{"n_layer": 10, "d_model": 320, "n_head": 8, "n_kv_head": 1, "head_dim": 64, "d_mlp": 1280, "vocab_size": 7947, "activation": "gelu", "norm": "layernorm", "norm_place": "pre", "norm_eps": 1e-05, "positions": "rope", "rope_base": 94200.0, "rope_fraction": 0.75, "qk_norm": false, "attn_scale": 0.125, "bias": "none", "tie_embeddings": false, "parallel_block": true, "extras": ["capped logits"], "init": "orth", "init_std_qkv": 0.0384, "init_std_o": 0.00679, "init_std_up": 0.0384, "init_std_down": 0.0043, "optimizer": "muon_variant", "lr": 0.00243, "lr_mult_up": 1.24, "lr_mult_down": 0.7, "beta1": 0.95, "lr_head": 0.00481, "grad_clip": 2.0, "warmup_steps": 200, "schedule": "wsd", "decay_fraction": 0.557, "decay_shape": "linear", "final_lr_fraction": 0.0, "batch_tokens": [65536, 131072, 196608], "seq_len": 256, "doc_mask": true, "train_tokens": 803200000, "steps": 6213, "dataset": "wikipedia_en"}
MLP neurons of a small language model. Each row is named by its layer, matrix (up: input weights; down: output weights) and neuron, and shows model dimensions 144-271. Each number is 200 + 20 x the weight over its row's rms, rounded and kept within 0 to 999.
Before each neuron's rows, "fires after" lists the tokens most often just before its 100 highest values on Wikipedia text that the model never trained on; "fires before" lists the tokens most often just after its 100 highest values on Wikipedia text that the model never trained on.

fires after: "1", ","
fires before: "4", "1", "3", "2", "5"
L7.up219,202,227,156,213,163,192,195,223,196,166,213,210,182,211,221,236,197,202,196,227,220,177,191,189,215,223,206,194,199,133,201,204,192,214,179,170,207,192,196,180,201,211,208,223,185,217,146,193,190,209,200,185,208,161,206,205,199,166,183,185,201,176,163,227,209,240,200,181,222,189,180,233,162,200,190,180,208,179,227,203,201,202,200,203,192,236,203,192,174,210,208,196,174,182,195,217,211,202,180,191,208,188,243,204,220,196,192,218,211,232,237,204,202,203,224,203,152,188,230,187,198,196,218,179,198,203,176,194
L7.down219,205,229,208,211,159,207,204,207,211,164,209,204,203,196,210,184,211,220,206,218,205,198,228,198,213,206,206,204,191,203,164,211,210,205,226,192,208,184,187,181,202,172,223,201,173,188,192,195,194,195,203,195,207,223,192,209,230,190,208,194,202,217,214,210,209,192,230,202,189,181,193,213,187,184,234,213,201,170,228,161,203,183,227,193,183,213,195,195,216,215,176,192,194,202,211,174,179,162,187,195,160,194,199,166,193,192,225,179,204,236,167,174,222,205,228,168,234,176,220,185,168,176,254,213,194,226,179,239

fires after: "1", "0", "2", "4", "6", "3"
fires before: "0", "1", "2", "3"
L2.up295,223,190,204,184,209,194,225,231,162,217,222,200,227,163,166,219,219,196,199,234,219,157,223,194,196,165,194,195,180,187,203,219,214,214,165,209,176,204,203,203,224,209,197,232,184,200,221,211,218,191,209,225,204,203,208,195,188,200,195,161,230,256,209,184,184,202,182,221,196,201,227,193,186,189,157,195,185,207,217,241,178,189,193,192,205,200,204,218,165,203,199,153,176,210,184,197,190,220,209,226,166,177,206,183,221,198,183,186,234,219,209,221,210,207,201,213,220,218,198,198,217,199,217,205,204,167,222,196
L2.down295,190,208,210,189,210,202,213,226,193,199,209,221,228,193,214,181,260,197,183,194,197,202,176,179,204,185,196,212,206,208,208,230,186,209,241,224,248,215,193,191,176,213,164,190,179,231,200,213,212,198,200,214,192,199,175,183,188,199,228,167,170,178,207,164,204,236,179,207,250,203,181,179,212,191,183,219,196,202,229,184,185,200,233,205,199,186,185,172,177,205,175,124,210,180,165,235,194,181,215,184,191,173,190,234,213,217,234,212,223,200,213,186,182,219,210,186,211,193,183,168,205,178,215,149,187,200,207,159

fires after: " |  |", "\n", "\" |", " |"
fires before: "| ", "2", "-"
L2.up1200,207,193,172,205,195,202,203,216,219,200,206,179,197,211,202,231,179,211,233,193,157,189,182,175,196,203,198,238,227,213,200,222,190,197,186,189,191,180,194,153,183,201,205,205,216,175,191,172,167,202,198,202,168,215,215,173,189,184,205,190,192,192,206,214,201,205,191,202,172,194,218,234,194,192,220,197,203,190,179,221,190,209,219,174,223,204,210,181,212,203,197,202,169,183,174,202,224,215,207,222,195,168,218,209,185,219,210,202,220,208,159,218,194,242,195,220,207,227,201,210,179,224,204,218,194,247,215,205
L2.down1200,230,200,215,193,191,212,204,199,186,193,207,167,193,205,216,214,182,188,214,218,164,161,188,152,201,180,202,232,161,179,176,167,202,169,215,201,212,205,215,216,205,188,172,193,195,180,197,180,182,201,221,220,202,196,215,189,213,188,166,202,183,172,199,214,217,222,186,190,208,202,199,227,163,220,185,211,181,210,212,199,180,198,183,194,208,198,200,179,211,169,202,177,185,188,179,207,203,207,190,204,187,211,207,204,141,234,231,145,193,237,210,231,227,223,195,224,222,200,210,239,202,170,232,209,236,224,206,173

fires after: " | ", " ("
fires before: " | ", " | – | –", ",", "+"
L7.up673,186,177,199,233,200,205,191,198,199,182,203,199,193,200,236,214,198,173,207,223,235,202,195,197,172,196,205,179,220,222,174,222,199,175,206,190,212,259,182,199,198,180,200,212,183,197,205,201,182,219,214,190,231,219,195,218,198,203,193,204,223,223,183,214,200,232,198,214,186,203,232,215,205,225,238,157,213,222,201,215,257,222,172,191,197,211,187,206,204,226,168,161,208,216,182,231,203,222,183,212,213,222,202,144,217,188,210,205,167,176,187,182,205,176,179,207,215,182,168,223,198,174,172,184,213,182,212,209
L7.down673,180,197,247,202,214,209,193,243,217,216,179,195,195,190,200,180,199,191,188,182,193,209,212,189,172,183,148,166,185,207,179,264,225,246,201,198,220,190,204,216,179,232,194,231,226,184,228,187,188,213,210,194,202,184,213,194,193,211,192,196,207,180,195,195,205,217,216,215,167,212,215,232,221,222,188,209,180,212,200,223,231,186,193,203,225,203,189,232,205,179,219,220,190,172,130,207,197,200,205,213,239,197,170,202,209,212,183,209,221,212,197,175,222,209,191,171,174,189,202,217,179,203,170,212,188,213,249,183

fires after: " | ", " ", " was ", " | L ", " F", ", "
fires before: ".", " | ", "–", "p", " | −"
L6.up860,215,196,218,172,174,223,208,165,238,219,201,214,181,200,199,202,188,210,203,225,204,204,218,214,193,203,209,218,205,227,209,181,194,211,207,205,196,220,196,207,199,184,192,211,217,193,179,162,185,203,191,221,194,225,222,204,173,177,179,188,196,185,200,168,187,200,219,179,191,189,200,189,168,201,216,198,182,185,206,225,208,240,238,226,205,201,249,213,234,166,198,217,186,205,193,211,189,213,179,205,175,218,184,231,164,193,231,200,205,217,215,205,197,199,230,208,208,230,174,218,236,157,158,180,199,180,219,201
L6.down860,172,181,214,205,181,205,186,172,209,176,196,225,200,195,209,178,188,174,175,216,216,212,152,183,217,187,211,187,207,197,193,221,235,198,201,213,177,185,191,213,208,169,201,217,203,183,222,231,190,179,194,195,196,222,205,192,201,199,198,208,202,169,214,207,168,209,180,193,226,203,222,181,195,192,213,212,228,180,213,199,200,220,163,218,203,159,175,227,200,193,186,190,209,201,202,191,212,234,191,232,201,202,211,171,228,199,190,194,235,179,210,180,192,218,192,160,192,185,186,179,215,217,232,178,196,234,213,197

fires after: " | ", " |  |  | ", "; ", ") | "
fires before: ",", " | ", ".", "; ", "–"
L2.up689,169,198,199,173,200,207,188,191,183,226,216,201,191,224,197,209,206,202,226,178,192,190,205,219,203,199,204,210,203,240,169,179,173,203,196,196,226,263,223,177,203,189,178,212,219,227,184,189,200,180,174,186,192,223,209,226,193,209,180,214,224,169,165,216,198,198,198,174,192,228,195,217,242,207,201,201,215,213,194,213,216,208,182,187,167,202,241,190,220,251,192,159,192,196,226,183,195,218,204,203,228,246,195,198,179,194,188,254,179,207,194,213,216,199,223,188,202,231,233,200,173,216,243,173,209,190,212,188
L2.down689,192,212,181,199,219,220,228,199,212,172,228,196,221,226,199,219,200,163,220,184,213,204,186,217,183,191,190,181,182,196,214,203,165,222,217,234,203,204,167,197,204,228,212,193,191,190,206,191,219,171,191,188,210,155,224,182,175,202,206,174,214,161,213,190,240,173,221,171,201,204,182,175,195,195,172,216,205,225,198,198,209,221,195,190,183,181,194,194,163,163,205,145,197,172,234,182,204,190,236,195,209,163,211,194,215,227,225,206,225,210,227,190,201,215,225,234,179,203,217,208,209,188,206,201,164,191,153,160

fires after: " | ", ": ", " $", "; ", " "
fires before: " | ", ".", ",", "×"
L2.up650,204,229,191,190,224,202,186,231,217,234,197,204,214,222,219,198,195,192,237,209,217,210,198,183,172,166,190,196,210,205,197,191,200,220,193,221,230,251,205,171,180,214,174,191,233,192,223,137,196,172,178,194,226,189,223,204,209,221,215,169,179,180,219,187,205,187,182,201,201,181,199,200,202,194,207,164,203,185,192,194,190,207,165,229,172,202,228,191,219,185,226,161,252,197,218,197,199,201,231,209,176,185,183,179,206,198,222,188,188,203,231,185,184,173,194,180,172,204,195,250,237,209,203,169,222,182,190,195
L2.down650,196,211,190,224,216,230,229,232,201,201,213,185,188,227,194,179,205,217,216,187,173,220,211,220,194,200,193,181,191,186,175,229,201,188,212,207,211,211,195,186,214,197,168,185,229,235,191,190,166,190,174,188,207,179,195,183,183,208,185,184,250,181,203,191,195,219,178,206,199,200,221,191,218,197,158,166,206,192,172,238,215,229,185,184,202,198,180,203,167,200,194,174,234,199,217,229,186,214,228,149,199,165,199,207,227,189,177,215,192,210,244,178,178,153,213,200,195,181,188,186,194,209,202,188,172,179,182,204

fires after: " | ", "ush", " peak"
fires before: " | ", ".", " | +", " | −", " only", " |"
L2.up228,173,196,212,174,203,198,200,224,195,216,197,170,213,186,224,184,159,192,186,202,201,213,200,180,174,228,184,220,189,176,164,234,169,194,236,211,221,193,220,218,190,215,208,211,255,214,217,191,232,159,225,221,210,204,205,232,188,201,113,178,224,201,217,171,201,140,206,214,173,195,183,189,210,231,195,195,191,189,208,190,200,212,190,210,193,187,222,240,207,213,185,175,187,170,192,223,194,214,218,199,187,205,200,196,187,199,209,220,214,186,185,194,221,181,208,216,153,230,199,225,196,198,190,201,198,173,177,181
L2.down228,209,192,205,240,227,188,189,221,237,244,232,195,202,216,211,206,223,217,218,186,193,203,201,233,172,173,216,209,208,165,191,174,183,174,194,202,205,224,215,178,232,192,189,213,218,228,194,162,181,208,202,153,232,199,228,169,226,200,229,199,194,187,186,192,196,204,202,197,206,184,173,171,191,179,187,211,208,199,215,216,198,208,195,208,176,242,167,205,203,206,195,207,204,202,206,172,176,234,168,211,168,167,211,195,223,216,232,212,200,201,159,205,178,190,200,221,185,215,225,202,172,181,184,178,194,194,191,236

fires after: "1", ","
fires before: "4", "3", "8", "1", "2"
L2.up963,216,233,186,187,166,213,194,227,210,167,206,235,192,230,208,222,237,192,199,211,198,205,189,246,222,181,197,194,209,218,178,211,210,198,217,165,188,224,213,184,192,189,179,213,191,225,210,183,218,202,173,203,186,188,213,212,176,210,226,201,180,201,220,194,196,183,226,183,185,162,220,232,248,179,195,202,183,183,195,210,200,185,171,223,162,216,207,219,214,229,192,213,198,187,202,196,196,221,151,217,184,182,254,195,196,237,226,147,203,189,199,192,207,197,225,216,192,194,242,176,224,178,210,201,219,204,233,190
L2.down963,195,204,162,204,181,228,205,201,208,205,213,199,197,199,203,211,234,162,191,191,183,197,184,207,222,187,197,213,184,207,205,216,217,179,196,176,187,229,238,192,191,201,179,238,213,204,187,193,233,201,166,205,199,185,201,188,157,191,167,205,185,194,230,199,208,193,191,208,223,183,213,201,212,216,203,175,185,196,234,172,200,212,224,235,173,242,182,227,252,222,186,206,199,171,187,180,185,215,168,214,167,213,233,239,195,227,199,166,219,200,227,189,204,185,215,197,194,200,220,175,199,180,188,211,206,222,204,186

fires after: "\n", "\n\n", " |  |", "\" |"
fires before: "2", "\n\n", "| ", "1", "\n"
L2.up786,177,188,209,204,231,187,175,178,184,194,191,188,196,208,198,215,169,194,175,213,192,220,185,186,192,196,197,189,183,186,236,184,201,208,228,229,212,193,211,198,228,216,203,212,214,200,176,172,202,198,230,239,207,206,207,224,200,222,216,197,206,183,160,226,218,177,195,232,178,202,210,224,195,193,212,212,210,167,205,202,193,203,241,206,210,182,189,202,209,201,201,177,195,203,225,213,181,202,184,232,166,199,188,215,187,213,189,214,203,197,245,165,194,207,229,186,219,214,196,191,198,207,186,200,203,206,187,242
L2.down786,226,211,201,203,191,200,177,219,218,194,186,240,203,217,200,192,209,219,211,196,210,194,203,212,199,213,173,192,212,215,192,210,174,211,202,182,188,186,189,211,162,174,175,195,204,190,231,177,182,183,199,132,207,174,203,190,169,206,184,193,145,207,225,209,181,206,199,203,226,218,186,205,203,163,194,215,183,202,226,227,230,187,176,173,210,209,204,195,194,152,215,180,187,190,180,172,225,225,210,187,218,174,194,165,214,200,225,204,201,176,160,212,192,179,199,208,198,207,237,211,181,204,200,208,186,198,209,159

fires after: "1", " | ", "2", "86"
fires before: ".", ").", " | ", "-", "–"
L7.up747,209,200,218,200,177,182,190,191,213,181,201,184,198,225,195,216,238,213,182,189,186,192,214,196,160,193,222,191,233,158,219,188,183,184,195,223,161,242,218,195,207,216,189,218,203,185,150,196,202,173,184,209,234,215,202,191,222,197,183,209,188,146,187,184,197,214,154,202,219,227,162,206,175,196,225,211,177,218,202,187,190,239,213,214,222,222,214,202,192,184,204,210,169,209,185,179,238,208,201,240,223,197,245,220,223,171,212,200,222,207,210,208,193,187,204,207,220,181,195,167,180,204,185,171,213,175,190,187
L7.down747,207,195,212,198,208,187,216,212,208,220,221,211,227,199,213,211,213,230,219,224,201,197,225,181,193,218,221,220,193,199,187,159,191,171,204,197,186,235,204,204,239,185,215,185,174,201,184,208,227,178,238,207,209,214,218,216,187,171,181,199,190,170,183,214,192,188,173,159,191,174,258,224,198,206,217,178,222,196,206,188,190,201,184,225,202,187,195,208,229,222,228,185,187,219,213,221,195,212,185,210,169,191,221,202,197,210,170,205,187,219,216,200,205,193,179,204,248,181,205,213,216,219,213,224,227,215,217,194